MLP neurons of a small language model. Each row is named by its layer, matrix (gate and up: input weights; down: output weights) and neuron, and shows model dimensions 16-111. Each number is 500 + 50 x the weight over its row's rms, rounded and kept within 0 to 999. Numbers have three digits each. A neuron's up and down rows have the sign that makes its largest values positive.
After each neuron's rows, "fires before" lists the tokens most often just after its 100 highest values on Wikipedia text that the model never trained on. A number after a token or word is its count.

L11.gate33:472447359551517472594499491492465499463440548441525559548446448445576454518517507501431504559438502458472478576522462489441468582393442542463463439522449509408492496486532524457478522551587463541547564495415503449490505544450522502468491461492444485516513500527434428437504454624545539534
L11.up33:484495432422380556526523453445474516449532532510470474513538444495519524547509421496538514499485405550503532564556440572421637430423596528498439539490517465449468488518545454438490485481642497535498559460522559490586490543498486433480505484495491535474460506447489466582527524527565594504
L11.down33:500529504507491566537591508474453526463457515456552548493582490475600505477595480443485421522471524489483525505401510452602523435512477521480506519550508492542591469501521596451602542453547468519452604462496521512450485481473496474420520474574553531579479460475598523415461497573567478608
fires before: "1" 11, "8" 11, "2" 11, "6" 9, "0" 9, "4" 9

L8.gate414:450519489560516506543436582552540498579455517444427597541484532447574518547534511431539531462551480488512601553467439451448438490464581425410492379526501465490500500525419518514526578451516409490521647556497458564588476498535413422529504483367522388526477530485473601539557507546607533594
L8.up414:408568605486489573572514489397466454449488459563557560449505474488417529427509402517442505455540537467416500476607478526478561495496597498484541457489513516456522464503427495540534530454467502437511487462542507553536421572511473488504591497496490448632529499578484573637588418590508466543
L8.down414:456468571478465484510461477488482532405480490540535507419555503391510614487446542429457567480489530517485420403558575495496449575498541453508583556549468539439528514463530507505472565426417550526492432427493494487541456574460628548541519475541485547624564523525513528532512458515511503507
fires before: "1" 31, "0" 8, "et" 7, "G" 4

L7.gate82:423517444481437452528392404482399477433475441549507516567473495453500581458538542554585509428450557479472496547521493464412488580437527554486465479446558505452509577477603483487549462507526463573498567508446549450519565438514485564578440560476541493523514561547532576497487497477599483568
L7.up82:434535372572541470456550497572387484500520490381490563518540496520420441438492522496486409491390510532556583507488447477480389515497494469481516495459524530412512529510458497537515473479494539504490535483517550488516468443588501417400474520507567432574394489536459607498464533449575494481
L7.down82:482482569453445547513500454506438531540462491489542577479497513476444451433613424606457444521382466403528513489492480546498427587525544551548444585514528531540585521491505438536457460427514539440424516561522532536498516444404606481537454514515519458522486512502507552560541531494509463532
fires before: "\n" 58, "\n\n" 14, " Be" 5

L8.gate264:511466481547480447483436552472515538471478541477622452428488498448468484514405536537448472503430488519557487431537540519504371552421492496536498502451550422507459569510484519527556489517562455563495501509479496549522583546532573481438575581456586552545537478560490435419493592546546414482
L8.up264:391578505526526530425485483453545502524533390612427468512486491528456486413460466470542506504499436417529475483514469493419448552475481453563473455461514468559506538456583454510457478482484494565484388451507501473442504472523450500394439519486576595499453473467475498458417659603541575588
L8.down264:498552570494496492484515432617437557515536555448440475401561536507478509488534481629487387595447430536497555513486529568529458540479509480505504584595438450444419463488446468459550428430438545558521499577568472527516498526515485547451522566560420530481491491470511433479571494446465528452
fires before: "\n" 43, "er" 7, "ers" 4, "\n\n" 4

L3.gate231:474517507584507498470490488489477517488527480457398548602535451468477477588612548505403531511454571567570452459561497524501519460525480445438606534499510523465548483497451536466478537530497562433506496441433549484496510488553444566515595544389570484510456521473502402488522526487562520430
L3.up231:523511496418544523469480501598575479544445566526542499394472420528487476517503500487552475508528472376325479430525485504497473495418521489519517487597437490599566397472553584512458480518558477543430515514532508450551548544456534582421539438529610607513549408524496445527461611456514469477
L3.down231:475518478522474460501504570538546457403541577473563486507438488533507533482509419532523527517491543553444512394474469432522434508441538439511463475484422375495504491472489592528552462522506586482455531446604459485564498562465525543456438430475468536453553467534411532490410594378601554508
fires before: "1" 34, "2" 10, "it" 4, "age" 4

L11.gate564:529497486486464454523477526516426529471411517518509474555490493430487501599415491489435491581634535427509506547492442463470444559466476474590473460540414376497542469623484456458439545598462454495448520510494476429531627524500454537608430471497582462532429543556412543578512538484608529411
L11.up564:527561549466524626514602542584573578496534465574429466469504482467510520448488463454536499374530504472577554523570470562533464457465424439417476454486560521460481395516524508575512562364471503512532511531547579572544489418456539543481488450510572500522534469498524539500534456435548498612
L11.down564:444502478530548524458477555526420483480478547509471482466458484501568526470486499575430553486536422486471486416593472490449468474404465509388474483553433456547430498385579429618595471559486490547526509467632508593560471471505456581541499493445456543422565522575541501579495468447512454537
fires before: "1" 31, "2" 24, " |" 5

L7.gate64:534508480603477440571555560534483510477438544557468585467504519500565505544446556467425498594449482565554502553506518487417515643543542485552507435592485332446509538532471416487459544657487467540540532464491385461538497389397524478458518431429470535484529545545448479526571662461519421449
L7.up64:473436465579541513474535412480530584481537559473372575407548449493536534472463474424544433438531332512478475520536578470507558516517456413532505513491468475517496513521445540479477532541513461492473520465471493570404498555368523564510503489492430461478511548464499520515372497442427555564
L7.down64:451515512537487436531519492545469570529532445452533531541478524509488520477526537480623446464435507508514581469495464447544457480571582452454580557478559471477507482554422484574467554464583506513589470484558566505598550492465572527596518538510481501493574466385528492394430397381617540513
fires before: "1" 28, "2" 17, "ill" 5

L5.gate203:479483502463534441468560468505431497507562459515493551479475441512388473418548475545413513474479561493458468561423561448421536562451492507519409548428563538519551438508546500587450508516481477551406523453473520448542565458507511504443570503521522499529462555441476608540495554481506449557
L5.up203:460575502538551411539532514475488538474515426488504486425547517461518519482573494500417543444437410506541448508527493525388489501443506442442446498505590489526594563567602476454495514421484524524510514464446485460464487494505492537443507553536568457548431563433533473475428496548557532423
L5.down203:482467539505449527463516474557454511525486541498423477425529473518375519458525508547522447500446484515538509501472548528478438579501509477584435575535524558512571489408460509548576508435415480474482462527595476546528457457471619524497503491569474439451369522578496604496512504480511532593
fires before: "\n" 52, "\n\n" 31

L5.gate69:409500586528398525515485561480595488529483415459501611557441457489513512510540523496515464455578459371473502503453459468543480523476535535537465517510596576519532570494471588511486479542527511537572494547474461490439608413489468466491521541443557495574539530566506478403488437487497480489
L5.up69:654458506427561520515477540498558481463569545477495538550528490478488514521499548541562507501479622529547467429504464457559414466482528471421610502460562557502613550495572470515510539476510479445521522614569453499525446552540471548477404493385506538464487479522434492548455417364458536433
L5.down69:508490515518449463532508495468476438484570593459496589499501439361576540569443460466404606531441507577477530436432472495528457490496511531449496562573526480513482417521479415577553500425463506461416449520461432525558476473458480471497462442441500513469585482596507574501573509503631512493
fires before: "1" 37, "2" 20, " time" 4

L7.gate333:537496531559509584502497509543443548491570456500501473522473408411383494565472422547471561492505465423514465493434525575479493467446532463476417479515538485504614597497467395562472565513483494486478528535551518583515465511543448521440477517520497498534478573453499554465562437552556476520
L7.up333:559472549508489533606487450382563459468564438594453493364502469529484609533504456512519435522559570516521509413498528482441514525515541545551472508511540547466454549502497517409542508465384468511557457501604491530555552573475514545517503417511499513547472505510449580524540509496521566496
L7.down333:542478620448562500517550508482494522537449431495484412396474536515553607520500548429536534519505567469575535553520504441450488518551513491453543485423481613494513509380560503436457411432524518502476456489558458518516523491469486467526588420492538573570441534503482455441568560457465569482
fires before: "1" 29, "\n\n" 17, "ootball" 5, "n" 4

L3.gate697:468592575598466527497519448462451457498505491435513661536628422464534410470457544528505521491559579504494447468448492544468554419426507435547486466519557523561567469488617503532528484597592439458440535450522547478435475548429469450542548540548465496514455498491510434456637509577545479513
L3.up697:405553551474505502523580499590448502487478536441508507529581548484469515447474592407360441415474434564531530571431474483493462495515528486471511431436602495412465510542502516548499443449477520611528533546423521522423465469524497393544592496470458503552497500467558403473478582560519490552
L3.down697:374448415561514496536504558476440549489560450465527592560486478429536474446513543499464571457575455517599512529485491586478527481520501458458539434553526576488643536541535538523530432479512449419485542479483536518507455513424424532485560572564519519561474527468474404509504449522526442487
fires before: "9" 19, "4" 12, "8" 10, "1" 10, "5" 10, "3" 10

L8.gate615:391473549490536467331583533479498467433481568514476477535516506416475508535494499509553464532616519478546526476497503546473581435423384411563512568548498477425499428561434438421466540543442508523391502489456480505515629482532516508557517543442496502435485441540483426532458535482516581507
L8.up615:442499519474571449474447535460503472567443550540455518468471399477597486544523482499538523649483553464483517442550458503489565508505520493445531463524489484526530526485494453422477479479537539523493521447572421459614508426499486550508428540494597474466544510549499531655418467505534460533
L8.down615:487453531540577461497446516471556517483407553414439513413398448457536459423435487540497475523503504427473486453532420460524473572496402471443628477493430445510541469487498462607477427500472452510478513477482427531498493566529502621541586474568426468525559481498473468537521476461493487561
fires before: "1" 28, "2" 25

L7.gate158:445476511554429450527472489551435508569440537450568483593534484498469442384586401546530483503501495457537502531500518544467569496398529512543462526471582570543506441537481563548459549506478460509494515473515543523594520395474512435454460498516485432543467492502435577470508607500558392517
L7.up158:503487398533464449471487477469412456410467561518445598496536437501569574462541502521470469432442467544521385541518559502482479510490481410347550419449558488521528583514529449440533507463563555422521525552461518372482454493487477415428569476512516502537482518467464533526505498451538601565
L7.down158:502476517571499577538464375509496530470541445458497446567534419367469514458549484451469480539432476439508453516416543579527470505459542521468446505484456572521564469535475469534550503404514477491461535480611502497531561520516543513478427531516360554525425529545462508570535557549542456524
fires before: "\n" 49, "\n\n" 28

L6.gate240:419546431599504491421499532536523425501499450562495529504541523462504547566584474482561473461537530480505378449544485547553450547457565404506554449583507515460521472524512509428427476572500516409457497383532515526537417518513496503526520506430544411503449486519500474523452504518621541539
L6.up240:434572497467581528449500460462447579428492554542371532567454464511442554511483390453474503468424527445568598575522412499499523465603526490431511528544534460476569544558530595583566498458571454503440502518448549572564499535548480490542495486501503415559503505475550561482513493559466408486
L6.down240:506434542564475397530485487499401537444474494587494586510460421418432588465537511444514587453440528512428418497486491535476461508422471476471521529577560534516408415453500463488531570440526468515606569469411496475591491508465505546582467444524419487560565540509537541508473542461489490526
fires before: "1" 32, "0" 11, "o" 5, "5" 4, "ame" 4

L6.gate400:382595553556449526399477405473445487490485510503479467524463425451501543491447487452522449510545485569553527456532447474509418434337473500486603477594467466441546552493519458521474499541458452638554517491510483532555539489484433536467485488511539501487489496536484480440479551511560477470
L6.up400:471429454439519486594530576561494477590510517484516572510477387517470496471447506502495535486455487330481462594486519475325536514517616446386477625537441421576477601484488485484528494467559475510354537435588447502524571507425547492497504531516465535584504477502449493487455508465528509556
L6.down400:458538478430586468497597451495457435381487539517440427522523509465533548567509456457399446481406516522459481383492472491517416472456487510520533472548491453453545414537497502458539569463432468580478582535546508541550480450564486495530486446564523601418577454503456433531549501515552499495
fires before: "2" 29, "1" 26

L10.gate720:447558435583434569465383469462503542552525554454592542552498499484439347510589487455584532559514501481474509514520491561478548485494517504514515486499521455460628582512419536495403533494576501526572608551467450446484474510527466517503504498527477487489531466453473565550448494521509576517
L10.up720:593427451525529480552453530575437511487579494545494462437519612510429534464562504470421482470561577571512523554411519530444429458462429515471523472503540417555477515485534614473526526504443419541502532514534559480527452522500545473390528557522495456431603458547500564474460489480505446494
L10.down720:422512429443448471639507574501524529527510497484471387569349510531464414412491520551485523472566507516520521480529452538583406496465495455472428455503469461545480591348504535495565553540486495446492409484531484453501605517509542457458501533502488464492512475550556454521509451419380531511
fires before: "\n\n" 31, " The" 11, " In " 7, "1" 5, " It was" 4

L10.gate260:501383475439498475545468537526492501515459470562588412526459545468535540470532528460486517407521420443455393457540422565539521473445504533557557533415532427494462473597475511520551529673493415566513512523475444434465534494554497460477494431496473462469618457502332425559548481518524520475
L10.up260:546610514517484568618357519491493512534521477507445443516502409489518506605485492439530506527481555503542456463528539536435516538470508577473526445500503616433437439536547533472484546496565425574448526547540569474477526529478495459460538497523595503631518509417454465500522422495571456388
L10.down260:526466528581461548581595500480391550530601453455494467580492488534485532501496505409452497548452522456520487477517440516524528518516567470486471487492520513524447515497533495517501564491561533495463503465397541436463545511512445440424525481508526522527511452480546456530487629469502536472
fires before: "0" 14, "1" 12, "4" 10, "3" 10, "6" 7, "2" 7

L6.gate317:468473567571422372507503472570441454563494500464572480637457507490567428502557468467346425521534509434613497506540396528487444549490478576493457472457461457449353475550422476468531486558556482466481523469481512404491560469502540467585460503486476488469503442473443409506488484493526536593
L6.up317:453555488504585472516536460523495515429458529493530541472525506509518475469570482464575605566503466464530352517476604491579483450522403517483524493574474601489564468440596474532583549644515403388509514497510529547598552498415550463449485501492568562481537461478501419470560446407574435559
L6.down317:547444551494476546517583560467470468528433524525499522466514502432592499450517408440399545573493513552447591473419428528507457464410645497627473558549525523506514548566480499609467557409477467530576403561544490491495596459497393520495477526513559436486519466566503576479506521435570417443
fires before: "1" 33, "2" 20, "3" 4

L8.gate222:495459460524470466495515453463444425574397477546451446411550476471457525498436510577539537540493464487522546471403534554465503573517515394511498577496519422474636471456458499593483497582517508525420515483509427541477564581513493595526410550548520468508433533614417502546498619448558564441
L8.up222:520484509540523542523484483468492438484521513532579490428513481497483530534479482486452486417505489481491493572565508443490454454427628534522504482477576513485452436480470605425453469455575461499418500554508447516493496503512478580427560506553489511455468467434454430498549528540474562591
L8.down222:518547500560575460412469497450597461564505524578465505448506469484382432501496532517473489528520549477552389500521547574440449527518448479466451509580533422576552495350461456574457470534530473472423468520495513611474536539480601556528514584588520605480435499573522461418576580496541494421
fires before: "\n" 36, "1" 9, "\n\n" 8, " Japanese" 5